Weights of a small GPT-style language model, trained from scratch on English Wikipedia.
Architecture: LayerNorm after each residual sum, tied embeddings.
MLP neurons of a small language model. Each row is named by its layer, matrix (up: input weights; down: output weights) and neuron, and shows model dimensions 0-223. Each number is 128 + 32 x the weight over its row's rms, rounded and kept within 0 to 255. Numbers have three digits each.
After each neuron's rows, "fires in" lists the words (lower case) most often at its 100 highest values on Wikipedia text that the model never trained on; "fires on" lists the tokens most often at its 100 highest values on Wikipedia text that the model never trained on.

L7.up723:121094114078148131144115086129137092149129076119160130059118123134144087077136090089092111145193099155150156163147118152120181126124140150154152182191102142133140109128095041093135166074146144106114144142037136104147095177143123210119122135079126100111154152146188094132086131151051122137151140074096129147141151149113111076176137138096143206146147160088156097162162112135194114124165178083172172112161112096107101111139143133154150120141165128129184111088158113112185116040130094113109135185111100161120120155132153103219135139165127099126180132180149132129130060190110139111122113068124141121112135116179078097086134131114138095153080102147162163101124146076152115136101
L7.down723:095173064149138153045123125033180122150134117105105133148119156112124135153135155168077131184123163177106152149117104144174153181156106135098073123090137154092186178106132147153156174126137139168154100113143092057150164141138168060130144113173114103098121106096135105130102077082143071140108160129111116106158125106096156079104123084156135072129116128114158158165114127165102103096178135158158163197113120141152106122126112125116166058188128135106146087176167154123142114120109106094142094054112117098145154107097091165097120112083121079121093103123102123149166112108150082087160116159109152161165120159134167204109099172101130079129116162197190163083127119134157069133210
fires in: "the", "one", "these"
fires on: " The", " the", "The", " one"

L3.up28:136123105127148127130130123148101131152077140109141117149094152198112128128132105068130105167146151152121078086140164074059093148189148176112179073101093127160081150150056169111082129053106167093105117107131098119118113080106131133105092119095162086097142127147112145136105139085157149115144153188107132137139096053164066131126156109153101162072121155109185165140187129113118133063180127123122118057117116144127132092112115146126171142131147159136098141159163148103169132045159173093175114102166129168156102149145081097125167135148093148133108151143152138077121114178139121152156083157092107194147129171145182113176231125168126147112141054154176120099130128146061124103081
L3.down28:158147127158152189110153107158146100061144117083167119110153169116158141080131105079173134124143146156116131215179155115128133136170108102097084110159171097141072119133169116099156186093134090163129151152050054142120149113148225130120134089090138110148168099129117104128110138112130109138116117139099088111160115122121100151182128089072119139095130105205115137086145107140125079177119132156138142105121056161130143128067055111115132125183076121156144151155082178146104151201118110132114129169097078062176115096124132134121114117147107098135143112159121157120154159108083105143136101124185164167110121122174201117158077172138110139169060115102158139123096152035157118173141
fires in: "in", "division", "insignia", "international"
fires on: " In", "In", " Division"

L4.up239:147108153084154142127104121104109157129134122099139176076148091140144158136157111134171159082177127145149127167082132060213118071110147121152089136144086132145136204083150099092179121146144158142108196142058148155149168146134080152158149171149090130048089138138154193066123118136168121121108138103118121119120145137173154180157098099095141136093093140103157094178138093182071091108131154122199143073144047154211084130136061170151098108146101107105108107145159165104147146088136119120099117114137099163139125133135127144124101129119126201106148157156136160184137143135063067075110127094092135101072105135117134114146161114135158137112122097149126093120166132158034162145091
L4.down239:111120171169156103155095133085157122168084127122173151108147128110082130133165118106128148128125112150114126112171065159160111063102133155029189124100158151063141140095228149084209097130093088126152138138084148147145127137197104133099073111127182110169142122126108196173140118048114142149128122138095120160115133151118166162090123111155107150119161089129126131140149067141112089093141122153106147147138106142106064086046058124128145136215116129110113140132135136199138118136115137108101122120062176129134122110146101117106083225115127107134098111142105172188116114089146173147143144121113123078111151186104230097145115143131167154104140148110138100121146137121114094137122
fires in: "that", "who", "as"
fires on: " that", " who", " as"

L3.up285:143112133135134177092185132103113110135090175152154159115137155161113088118094142163152109153146115164168136180118120152165164058109139153124205113095101161143096179081095124111218131186096130107121182142083117073135141085158085118118112158104095152126120107081115088149081052100114066127085137175166173123116180153118173157144123105151126106124145192087059116120107133150167105145134105095157162136076090129120156121165080171096119070107104128080162128125136168148152107105126107081132201114054135074086143138113139114125212171154120154126198160178124106136118090181150158085118072120046147113130110128160093120102131127148154137140137119129123162106086171133088132111159
L3.down285:090116149155158141135092121130130158173125108107084108092099114095059172109102193104098193140174183097124126069115131114155073140063136129114136193107108177128162145123153159135107120060141174182167139051099140119102160113092170115126073091091138128168154157103165176158122208153162129163128103101092116180164138111179137094148141076169106100035140103144106151153109119133111115114120134103126070139135127184114072152171074107167098104142112094155116103112100140123109083138156167149105075142154132198115154060144087128128113140109096170180141110119155172168100136112187117111163142149169123179166111108078171127107161109117157099157121133151124135124124044089160150105106
fires in: "that"
fires on: " that"

L7.up793:114142142104151165085135137108134137163114098099160166049118122106148083156099137145130163168141157104122123098156058204118087153123132100130113101124144131053134115101132096108239116126130078131137136133147172133137141181134145138105139148124111145134158118177106154137139158169113095132140138086111074169134175138128090112130166152117124177088104161120110108118145138062148085054161132121106128105121101113107138127128078136124140107123211129110131134134164113094160189162120093126193112085138146173069163150205135128150077126102189121082144086190105086167115112145114086172069128037083088152140128132180107098193127180116183080097169166136108147099164140147130051118136
L7.down793:065195120122108168063182128128151171131097092172050103152141121124130172088161100106138150137123157127133108112099076128086102173099133135096076081160146141137162120146136117121114194147130160131133125157127117039171125098096104075125130146155134166122143131121136100119131045096055127165142123142090119120165179129093140134105139163146142129110101149074138131162064116117111088086134137129146122143178131164118071143140080140109149160128110139139149106128127065147172152100067065132179121175137112140150112128132202118166154100145082165138134116055180181122114063121141164163168058128137165120093118160193182145193192087107089160124115144115165171119099152064152105129134
fires in: "the"
fires on: " the", "The", " The", "am", "th", "p"

L2.up770:126138202147087153177150117070177159125129095135202075173075152182139170115115149118177095147159155088148159141083037146121169101078157099081169155184108135127093157103131058096131172192149095152109171087117110125133112142108080097155107142107074192141149108123098074119127135137099146118096142133095192110154086142126097129131145110102110155080121144160120153145172138131149119162134105139101087133085077062122173132139203130136135143107081146129139167139131105155126084110095184109133049132131101190149108126107143119131104127133127149105137091181053168065156098123102154128133110079153104148070127173130109132170122103190102172137167128130129120065169144112128144149171
L2.down770:121132135141128156161113061096142166083131108141159105073134115112106120145152092000136159104138088115052194122120096138133094084119121165146133141082113115060119104119153135099162087200115163151118150149116134123130172084112117056072148150171132160189154074104130111109099124120123075144119132143124089163156119167136118167125158154190141163173149142107122124106114082179076148091127166155107114110178134169144096182127050122144162116135155084141141075121115145089162098186147152147087131116100163086071155200099116178133153119123127162112175131150147154102125096165111130130211133097129141096123167105111139096133166152115214099108096131184136133100133158155095084125136
fires in: "that", "love", "at", "when", "about"
fires on: " that", "ove", "az", "oss"

L4.up283:146147072090139177105126132138137137068113116138157100119159109175123085129120119161164157201133062058126138150159080091077178062079159119130175112162129095103094157094105074152145077157138103118101112072162077112092139196172123150087148110102108095087133089111135081080121148159145152111089160183108132192130107152116145134215117140124153144121157115101157099134097114191180190110100071169163133126094144123174146130112084113144114102073132108121137143099174137099174140103076134130130111166183129109145160125138121122141124179088118159100170074128170114157087090130102086164065172162085161185187165136141138154189122117109170132092171165124111129153099130133144087117111
L4.down283:076162079163148133119172094148112072144173118127107103138138113094104106136126096177135118127118137120134170166065164177196115098161127184143093192134076135167154127194175149111117241135103169134130144137210130135166139121090115142126139137197173150169107161127110064143163105163165162112076164150165109137100137098080175131087184142101194165114095094093143162147114129159115131099135126094101066139087132075129107127117149122095080102139136085087088099170095090074108129120138155130150101097091156130124132131151110167160110095128183084116124158118066127116116155076078119076119105088159082105178118156127140138166087105133121116209131176119167145140114105110094125095092
fires in: "the", "plants", "median"
fires on: " the", " pl", " The", "ian", "The"

L3.up81:195144097169160124121116089133112126141112144095149068052108120112172101110168153117076108063145095133174103153097134150071118156151161163114166121101121124144141204122132086163128108118171169174063146184121161126126161114117140129096184140118158166103119106097101130092136116131138108145153127162155097116126107095103117178149146074152142103195118177116108136095100144151090148170186113089081148194093093146138154152166150126173126142075056083099148126122113130195148134099120095141110122080151098160162116115040116112110132112143132162151141098118132145204149131161143108129137121137035134090070129074186103129110154098132135046105103146095114194131150150128101223107131
L3.down81:115101097166111210116155184159156163150141147171091086112125098132141130137202146118139104105099139101086088139128089064108131167125154143141158150114063123135145164098095120191202158069119137190143112104115074156117178111123141072121096136135175078170132121109084149152173154154223150217147113119085161127110131135183125113062093136108162122163139117115144148150147144110177150183132156096164084120117124150181115050121138152116115071151158136110109112062117101109153109150109136059148114134133124058132128152123120159079149062131131084115102178158071113172144103145162112113108140139128117150064170097094153149159079132103151079099114142152118141079104132116134076170122
fires in: "also", "based"
fires on: " also", "ased"

L2.up421:151118069123111088201169117179121121173136062137164163083139114159079118068087081134127106100158117151155084161104155105148112132149133106153162156149093100166102172145088149102136116165096142115144150131131116123141052104117177114149116122139074119134128118155171136109139065113138132120187179129190132118097160146139104088134058152173122109106211127127118137124101168118078071176119084125126070088096115111132178117104158094139092126113078100074178072141121102142157092106148152183125153157135086111142136142157161138115158151138184181107122175165215084143167140164117171173065072107134162059153127091115119166186081122149095134095143136147080108159159137120147094085110
L2.down421:073070101122146142114165071130101121135102112138182107081134134172112147144088117147147161162161072112150119153181121067132117094131139158151140047172123117058184135173071148133140221114100113102178136113164131102161102130174110132165111127099206116103167125121176099186171129190166132135078146150125098091170137109121129130101144075131117165180124156090148106132082123098136115170192135142176108107119119112113135121052163148130123153138177136121128144181107149126130148175135067088161039129069063177083100101102149091139112164054111144104141130118108160109150155100100164086109085141105136183115126128168147124160128101149114122133138085142104159088167095089124177154106
fires in: "s", "the", "japanese"
fires on: "'s", " The", "ese", "ian"

L3.up179:175174121156127102130134151140156126120093158085184161121095131156144167136113146183161145043145162127165164137077146172167200106175088203188111066122134057072151181107109122118163083104156052153139076153102091152154106165114099143044091149082114181120089099083153097148097116111122141156107137092171112116115104106128147145075124134136170163101145091115128156101045164075112133100101099139116112091119078112137148103159129104130145152113146093109124109088144192126132098189096069147078177135109121121149091102135140176124152111150147127149115152164103144111144095151105128130159192150148169110076097081130122126205120097174131119132139088129118163143160172184129101137151
L3.down179:093093116138086109143104122133119192124130095129144104117132178118118124159072104122146134122081148141085145142083154159111054174085063146178223119125124119204141039034089075180122166185137102097169175172094172164150103083091107121134142111133091112154114117068122172112150093146140157114113087112117168151118146131134095109080129121174147135120084121154193169092162095108126166131122099097132113140100209178141149119132123114141115142142118135110136104069132118147142127097082124116147155167151192139116121153127205066128086142127168113067148149119101141103160107159127082111102165152174144124165120097108102198143122089159151165161128153137112127147102058097115178151161
fires in: "band", "school", "have", "states", "club", "college"
fires on: "and", "ub", "iss"

L2.up862:190124099106145120144110112146061102114128108147141151164097108162152147106104121147097181147095143154094160117149159101177187181177148093115171125202140097079158138170167144129112090152110121083155164114122090107122122115100151138104201151105122137052153095114143145148132168127184097113060178090187142096104093091187088092128131104131196107149166098174136130186133213172094088123162107095101068122097086136132129153162155131154101116098156111102099123137100127102100107146141114162139149133138118081181139079157102163145110154155126150149104168178154106143103114115138076184161151065129088084091054079094133126182106077178122168085175101090124099116111116102131104172138
L2.down862:081159088143111030144150112105156135142130172168111119154147167170081123171156089154170147107117117171163128123203152154116131094149162163114166129130071078200200138139124131128077141138131084156090114126105157197146107108111151138182101127178139140104114068169144163059100108151153156134112156091129107125179122173100108129185085158189136114131162106092115112128115099086121092094174095074142088109074139203077143109087149192133125172129113134181152191124134166118090130124094151129163131108065159090071105150091175086119149160064117153156125138124125129177109160059136116122126111128121112083100132143084153102128115109171088060107149119114155159123095092095107137112127
fires in: "s"
fires on: "'s"

L4.up203:076196127111065137164118146164132102150156105131157079088099100110125180129107115144125099104110139096092199145093101147146133092100091150132114168127126165152120106129198111101152133154081179103172199141078084111166138128148094175116093126110155118147120144115136154101126118103113146102210156153110095133109138146181120118191157127123113145130137115101088161097125117072111046157100106090131097142124100129164153135145125209131096073149122097112162140154170114138134095105173163085140155144127129105090060191191121154106113166221111213142087150144113131179123105164120122154103176119108128150131072094167110123091129103147143132089154149129073150059082038122110151166163
L4.down203:108158119060077110096073063138112133108131169126113107137075114183126143167139108115183197170111099068084155091136128133155123096101113142157148121117195129182158136107157153095110153175090144104150145105090105107116147126159099087089146138147106077140092177090125104113168127152137120094153144115109083173142127085097144117165122139159037125137143081121090140102081150106120076116145112143157113151158134146157086170150072096127123110147100154093103151117168181160100104169158162140093089085076168155134159163139099142071121101091116127160209080108175153125124117128073139148161144151100182166152125167177115160112166130143214137109083186173089143147192126154051104152156
fires in: "that", "this"
fires on: " that", " this"

L2.up774:186129174168133118141136130161122117074096099108106094139134124141157118150149146176161114144097057087136129099069109112148143132196080126128157107098111137168119115131112141161138148196183172201140157116127142152173140096148127182146197118165107153111103152140090151135089125147179123112047164143148108124094110159117169080178154169150070121103172091112119063140160129143118109130190147108080078079134145133097084058150148087081137106102107096118160109174116141151071156098103102124140125080132155119123199104121137131120153123054160165139129141142117125121099081086101127120132110166134091116155121099215143044104171123123191130150132063083083089158173163145153077146116
L2.down774:129164125096151137169155185064097102163134077127167100129126096137150124082157133135145122068076125139110161135125103146093096082103179096114167134216120096132116156151121095208177115130110173151112088114134151152133168101134071140121163161160091107139162161113193148131158080098134140123136098151152130139150162114131135123129070099184126170129178117081164072070139036139202136118134096131120154139158093155141106112143110193119110132106083138090125125081057116136108115116136167100080153170151221144151108108076141097127075068125088131102114088139129128107081166107156205144165148109097155151118109112109179123169150130146149182056126152165163101146111095109102130084161
fires in: "from", "against"
fires on: " from", " against"

L2.up498:210129080168160063138145133089134105131112108141167152150110153160097143121111073136096142127154138193080137149154079128099097100192146146139118131174158105166145169123094158088131143114180069149156088188161150105140084132147143089063111046112125084134125109181126148109134123058090142175102130082174129134118153132068128099183135200165134172090120098133090148127111156163132169079121098094094172116114103154120101181149130143163126138140073151174107077095100130135104152115070114136081087159177153127119123131108121080180145133124106143143154060123154119092143151140117130107116194091117161080194128095135101144123132169126157166123193088109088082153201130154161120116073
L2.down498:118078115079092149045111111114116162107128141091139081128111136123142117189113126128116133149140128087101160138130113119175173131154145090068119047134104158118140116153119121164141142201109201085129197097117152173090126113103143148102115135166134139139158099075153117113133135210172154114110138091107143088136124089141134088076098119136103114119167146098134160093133138147147081150109113147152116144188141158225137083068174119098123188142167111100072163122145114167165127079126147122186185076121116124129110160129149093123128118208128135121081188141081178137150138145116118154105118142100136140148101181158080167113091104136132032137135084153151115088058087150126120181205
fires in: "series", "models", "model", "modeling"
fires on: " mod", " series", " B"

L4.up467:131229101165176109142078153067107141169139126130142088116128113201145148082130134115145167130141140173174064096052128150146095100142157213094130147141098117119117137051145181141172120078118155145151096133115177108165130138147143084153102122162159128088164106076148140110092113135055123134127134098153134071169117083166172147202082118121118102104104096100071117130121146164058120095137126133140107139118073097150123138175095082096135155107088131171091102125134108112175123093123160131118123195101077141149094162128119079144185187173131155169125077091126110112150140171107211145142127166104133152088153132120102196137099105091108134101149148103124114132189119183100122135119
L4.down467:148135089220181153158124168082147192171132129165098076148115106149078133129178152148130207117188130118135152095098111154153125125111153162129140176081167120139183106137110137121124157084096153131162133131099175132174104121172170190155130147175151163105183089154120103077074133065080119094151119089117173138085114082131152135110099139151155119121097162057104130063132125113123089092129134121119110128098169138111182125096112141125143128102135099146122085145118090082186121089085151166092104179128129075106069062104140125120140185170091113149077113083105162118107129125149103117156082185099165194072071196134147102100119135095129134133151120115083158162134166179076112127142
fires in: "would", "can", "to", "may", "mayor"
fires on: " would", " can", " to", " may"

L3.up131:102187119102125158097167111104121116135101083123193174084110103131159119104095156041138094200112162118173115108130094142138152150095155116161127122116127142151153141149157084100101099116101114096082154162089107159128165163113057161152157172087073162116171100081139070162125154181090146164144119151111179163056162085085148168117178140081082153154141177136109124072099142141109149155139120051116145094107115096134154113166153089136180158147115082108119130132159153142170098111108136132142129162076117162115122170142182148145103133098116204045121078145127127083143132176128136125089157099152146162137188103150115141174106128138134130053083068119168150054115170117165116132165
L3.down131:105140054138086133124175105102101067135124119058113188159129137124135136086131141124125109196137114191077143114175079095120099144072087155105199143113110134115113056108101107126174134101148124095159101142087175099123163142120131118099085182114143107174113182161096139178141121129159083104193199097124119133132122176125126121175122137144155070153097115102096108148139125223103129130155103132170115125150177124113093141164174127143151115159188093078176074091110117144173117088090102159148055132135135141123141126108116174131167156098163147049137100087159099146094101161094206122150075137170134116110114115134154070102138102125151125159094174132139127125160214121154114090115
fires in: "the", "all"
fires on: " The", "The", " the", " all", "the"

L4.up278:184159120173129155188071109048142095145159104125094126127124165203163112079105089158108138117175158165108143127026157117111042160146152180142133109093141090101098159096143099099174117103113206166138147167147064095143155129162190157118114107085140144120152072079160060137110078138133155142162071162167146116089110181176123190146165101110143125167151126106093107118118135199102113083145133134116106145103179149125125162110101106119143116146134089118110120125145135128136120129148088134097156133161129087112074187067116145104148122119117138086161123077102184170139170128096112127150154125102109139135070063129128149083113114171136145081149104116168133141100105106128213099154
L4.down278:116157150105144149182133156099129193152156095116119108094102142080150203159155170161140139110155184138098110091137136123161122206131133065167131166114147115114112113132162091148167193108138136164085127154109021117100162163155155136119102162117111115196159118157102129119103140119084184199187124134100142139122129163187096155094068096071171086153111121067129170125140146125185165096141145151139075143083112122112113104105165083178123149146116152134092165091134090118125127152060096099092166089106137131095159089094140108183137149159116105115153141109107129108123091123109093123187177139094117082085092077144134116101122170121073113098151117059087155137128127093117179065184
fires in: "also"
fires on: " also"

L2.up447:210181080169141104074083190090116120115130119103165175049124114167127066130122097135088121111129133168130096111126110102124112143124075148150140125177113104173155120120141153083141135125081090114154142110152145125152121174128121153106153122080131060138115188158120099152108146077099183080198144094136162104165091140140119168106124136082069092146087103106113162121145090155052105154182164123113078150095137106116172098164109106117139086125172141117110143096111085098141143084135150121141096169126154112149167155118121143150124148191079151178173081163155077099094092187134126097093099086145107164147159102218093193156196133168088142090125124159083109151108156166172125147134
L2.down447:084160112135133098091183089112105137157062097139165124125120097103102140096095140158140068182123132047140132093119091172132149105133206092144145158158161126159150122092106136110129138161126137094117136150085176134116118158124139113123091156126119158133210171141110102132135136217067103121170172112144100145122144093127090149102058153119121125107007160171094174130070181161151131174130148105152139105112161123107170173128106093125094107132139192150090097152061156088168087130110114090135130115123130153144109181167160119146154121084084123120172141071119116045155104132148146190156113111143200099117111109118158148164107078138178105177126153154088141126099109067124165126098
fires in: "the"
fires on: "The", " The", "ld"

L3.up438:101118118186175138092119124086119151142122098134136096157109108178114127123214147124143143113128132136107137144092112178108116135118129130103148109131110144116121188101135148105163095066113135177160104076096145125148142117162071127105130139152102122112165098132140101120165174120136069171093135069159148165161148083106167166136110113112166095131136088127104131121082081226141101073148148096107118113102120146162140114145111140046177183099120173158146110207117088099184149084095151157160153196111189070163099195133142091151134129149118139186080089116115123120090156134069096166198169144173161101089117092155113140174119105137112107067123106087079150116172084132177049162116
L3.down438:118160122158092112131124152110142164163132156154099119151125129103085159134167117196159173124131111154117221115088123159176104064125124122128179167089113124132160093135125098121152138152095145158126147082123192118180105106154145175149145152185218141094144095154150154116131086142108139096123096062105154145120137137120110138165089118177169112084122134072112134076108090118096104107110109126155099128098151129141146088089187153110158133076108114140081127118148146102159116128120113119122027146126128094148118070118156119175097146153141122167075119112160140197106136166166077218098092164053098128092074196135139162138103133107077123082167116142085101239108126145094137094112
fires in: "to", "took"
fires on: " to"

L2.up280:135126143114120118142112095123037164104126108072167108119105156126071156124101119137140131111193119122096205104111108101094154154078091126138157163159183159150097055084143121144126133126183124080167154131118160141084160141076127156175109159138155150142152112147185115110104143118087108160141069134106100151136102125099156156098152117119150141126130110116054099151122116086121128122180151125122116135114138159104108123167187167149134147107172130147161089158168155134151164133168125112087112097135114104144097174171170096158155183134090128106102134062094158182115048145129135121074159227106089146113122110101216123134149203153141139083140062157083031101170136172101117111083
L2.down280:147069050174121093131148100166145066163091096115105123172112111144111112144119141105102148150174154205093093060141037118100142109132137174177099147150146130104168101129163125118128167132121141128121144094103147073168095191212169104072110158165145174163151129144114136130178110105125125077149168110064152085187136169148168083139169140099077154145165133114162117231099135132143141165103134137126138115099094104100093205099129098125077139172136116088142087117149143105062143154145106118130124133139138096149166118113134143139144072185116099174152105070097155160089120064121110167171097137136092107168103116129095110136089071096146152136116137104143165165115130158093129178097
fires in: "the", "this", "it"
fires on: " the", " this", " it"

L2.up798:108139151134126158148077140142094111157084088137108118131056098117181175161115116123183093096190173113185171070143054095120100155169162145156137145141144131137157173183133112193151176103098108133134118109163155106112152169099098082132117132117131153161140150149129152123131154050123212098135179136113196130137079169091138126121037134105107141124094132135137141097135091139129139116174096134122090134172123118116166120114108123159122075144162150207110103126097175103088124109168122138051099154153100075102093125130108125088089176156152164128149117134071125124091059115152118176069112081056158123103113111128108156138186078142123151081143153133117116184155169194085119096149
L2.down798:042130109132180138177113101142097170112109099154188104096182118163165131122122122132113097154134183145086148135093095147153129132194118121127101081125178101144106111148119198073111151145143114109126169159132142111113142126099184116185143139177096152103123070159065069145159127144093109125098163152093095096108102093123123125100141156124166096155115089146180101132123147131105177138104137137092089129141124161133125158098110104118141178156061157134168136158131150132122110112150174120108122046161244149153140169090150162166123160089195124135148140051087172055104145114131137089145079065185149119137121064177160146134115135154125153118090106121116092148107137128140077092037
fires in: "in", "international"
fires on: "In", " in", " In", "l", "ing", "ring"

L2.up723:172137140134116148125152129088142099116127101111117139141160133118132132129098108165114145128128102191142171131169086167085163171148121184149127107172137094160084179107149121139158150114165098083093121158159141207097078133127099118090124116183066113129150167155146146108095168099157132104181114116147113122124164125150134116096120161104165109144151170105168178123120096170128080164079166157088083124129044125093177142144083077171094173152097154158085096082144127089105089103107122108115081159134097082074177167117105125115159147072094193117162078205109143100198102120161120112108120149081128092155106180084131088206122169169121169083153111142044109162137153082115121176158
L2.down723:120118145110160110135154095127107136102093106134130122153137087163054135148098129131130134133128103139085147156146128068121112148102157106097129080084146133102166150109148145143111104184146143111157153177130129154148108123173117168157153134050127142116083103133126090075124112150142195138129148146097103155166097164080089094102081072157131111051070129133165103101097145173099223198123144070163162182169175135131133133153149117148157156115116166113100082150081087159151079135123099190197160142105147140088086121086141056132135087060144158168125139107186182147104119142129029086131129111192152164111171123148068099089125097106157096171092150148139185140095151101117136133144
fires in: "was", "at"
fires on: " was", " at"

L3.up231:181133161150155152143120141092101113112142162159125144101162132186159108131128130152111100076138105093139150167107111147150139164081115143110083092133144158142140129149125137118096159062125106195127159141113105096118085146116153154108154130130121145188196131107103066223114117124149137130081160143143127131127108128126140158144099114110158093131135150090110166093095162132177134146172100170143126189043065161149195098163096162134162083071070141136151154065128110132130085094133139159200141076126151150140105105032155116074089123144142095153102118192082165108139123102121099101180137126165083136117077096184160162157044094165089159101084102110120193104073118103157124113165
L3.down231:094104098123159168128086121123173127135125138109130102096106115098157114120150041118125095189097119106109131164133166063172094089109174155118105149130092138141147198065105165094176139130121169148102083155153115104126155099159153177144120113092154153105164117124149145064117098115164137160161109157116150150094171168150101144123082166032207107135135192130139162135160124098156175095139122088123121152135099191090072099120047113119096106168177136141133138064114102133155200150160095116154121109140148106082119145124123165168145163113109141136104127106150127096152087141123120132203174132138071118140133096101178082099149114203173124156183122136143064118113042074169124124106
fires in: "also", "later", "then", "original"
fires on: " also", " later", "iginal", " then", "ually", " other"

L3.up893:063140100120180114115088121094086103121129171166126179184116076213165124155109115090134145111127168111077078126161109115105128164135132095116070117113096135085118168169124123114143095125138143120095126106149119164087165125108168119106130144116138135208142142134084132102090139039139166138148108188082161112197088106101153127085112120128149118116129059179153152069192101173163143155110145098087088151156087123127140131107141113126184110116102129125120148133146111103103088148169178109083103128159126182188109159220172110086092154118142080140130074140126140084181082125125184109200091169160112143073083090150125146130182089141177138123149158113114165130092090148104148106176
L3.down893:056126098187164129131150190079166090141113194168121136123055075169171114104094123085112126155169174151120108121107113143139160147118134116112129122108119078125120105135152121105119097107149131186119115130166148122094190145077149110155109115105141181162132140130111078122074105031110116169199141138089116110147150065102130123117092107135159069202119054109138124152121031129184127107098186128123057146119100122135150167124164146152097154115130164149192122166115145145112096123071162110125162116149131130159165156146141137121127093120142137097110111071116150104174117148109192192109068150154142123169149090156201091164118128114152116124078132146117137182112141078079128165078
fires in: "in", "insignia"
fires on: " In", "In"

L3.up440:173170093159110148090174164109171074150132123108166119166063135183141102122126119122168097133127168122049070135100120113151137138148136140120125096147150091082141131165237112120138170167165118187139173135093139130200061158136153188132186165126135125123081144144107117079146146102177147169049153106131100135128176092069121127108115125133162102128144095122154129164118191118185117110113109120092060111102107098126127144144104107117178145115122154129099137107166109172117115156050133123157150133176168097092175096080072111116137103051105119113145097155082182114100143113084121157119126120140102144124077187128174118148114040139171149148149132091158122092146131080142070134119
L3.down440:137131130149166079155106101139103175097162143146167061102184123101102158140122144143174127114102104144185132165176144077102090083090156129157127132174115134098143163147093151147142140140093177092113142154097171164150177119120112101108194129107181084113174086074188136093178091129135196135219125133156122138181133102138107127097088132116150115110073143114080127167104015172107127097157127135193177158132150138124112128088087161158098090147131112118087093046122130141135130189123134100104159164111121170128106168177159149107107067163158104147071106112121087087110164152143101151166166109094158207075099121129113119096129081121115080100084128132154107126105135126107146098174
fires in: "from", "salamander", "band"
fires on: " from", "and", " att"

L4.up790:197099080102106087203070204136128118139129182163152146148130180152109129130167075129092152134157130132168146076161079081135157126178134104061129105163118144182135135106105084150080125098141145154139081113138176146074156130090098164120074126087157107181043151169087111164107156125096144114172151121084153130176123197060113147143133168162168114138140077182134127142142120106173097162157144146129114111144075145143150070138075113138183067079109122134118128137128110110112122078122135129096052112091154126173129154129094088127139095059127117126134101134081143137139125166176113133121095091133116192170086124141172133115186124127115164077142116147073147193083133147141111155117
L4.down790:121133102148092106174120116108168119155168128056142106062159149129121132117163134134115126184121157068108147140181135126171110120107112155085142089138166117167141107168149179132195099128141139109181108164114130114073116148123185089174160098108135150128112124124146159114143143119110118129086159185090093156141146110091133162133101075116114125105160109125167095141141165032149109166112105126093128198059120136142170189081129120131150113081090180076141128141083087163135112140078144166130106126160123076040146165136096167119124158184137117087159105139157122121174138159116143169078142116128108145145180080143176130149068092059133102063057149141128123234087131082135104156124
fires in: "in", "on", "part"
fires on: " In", "In", " in", " l", " part", "On"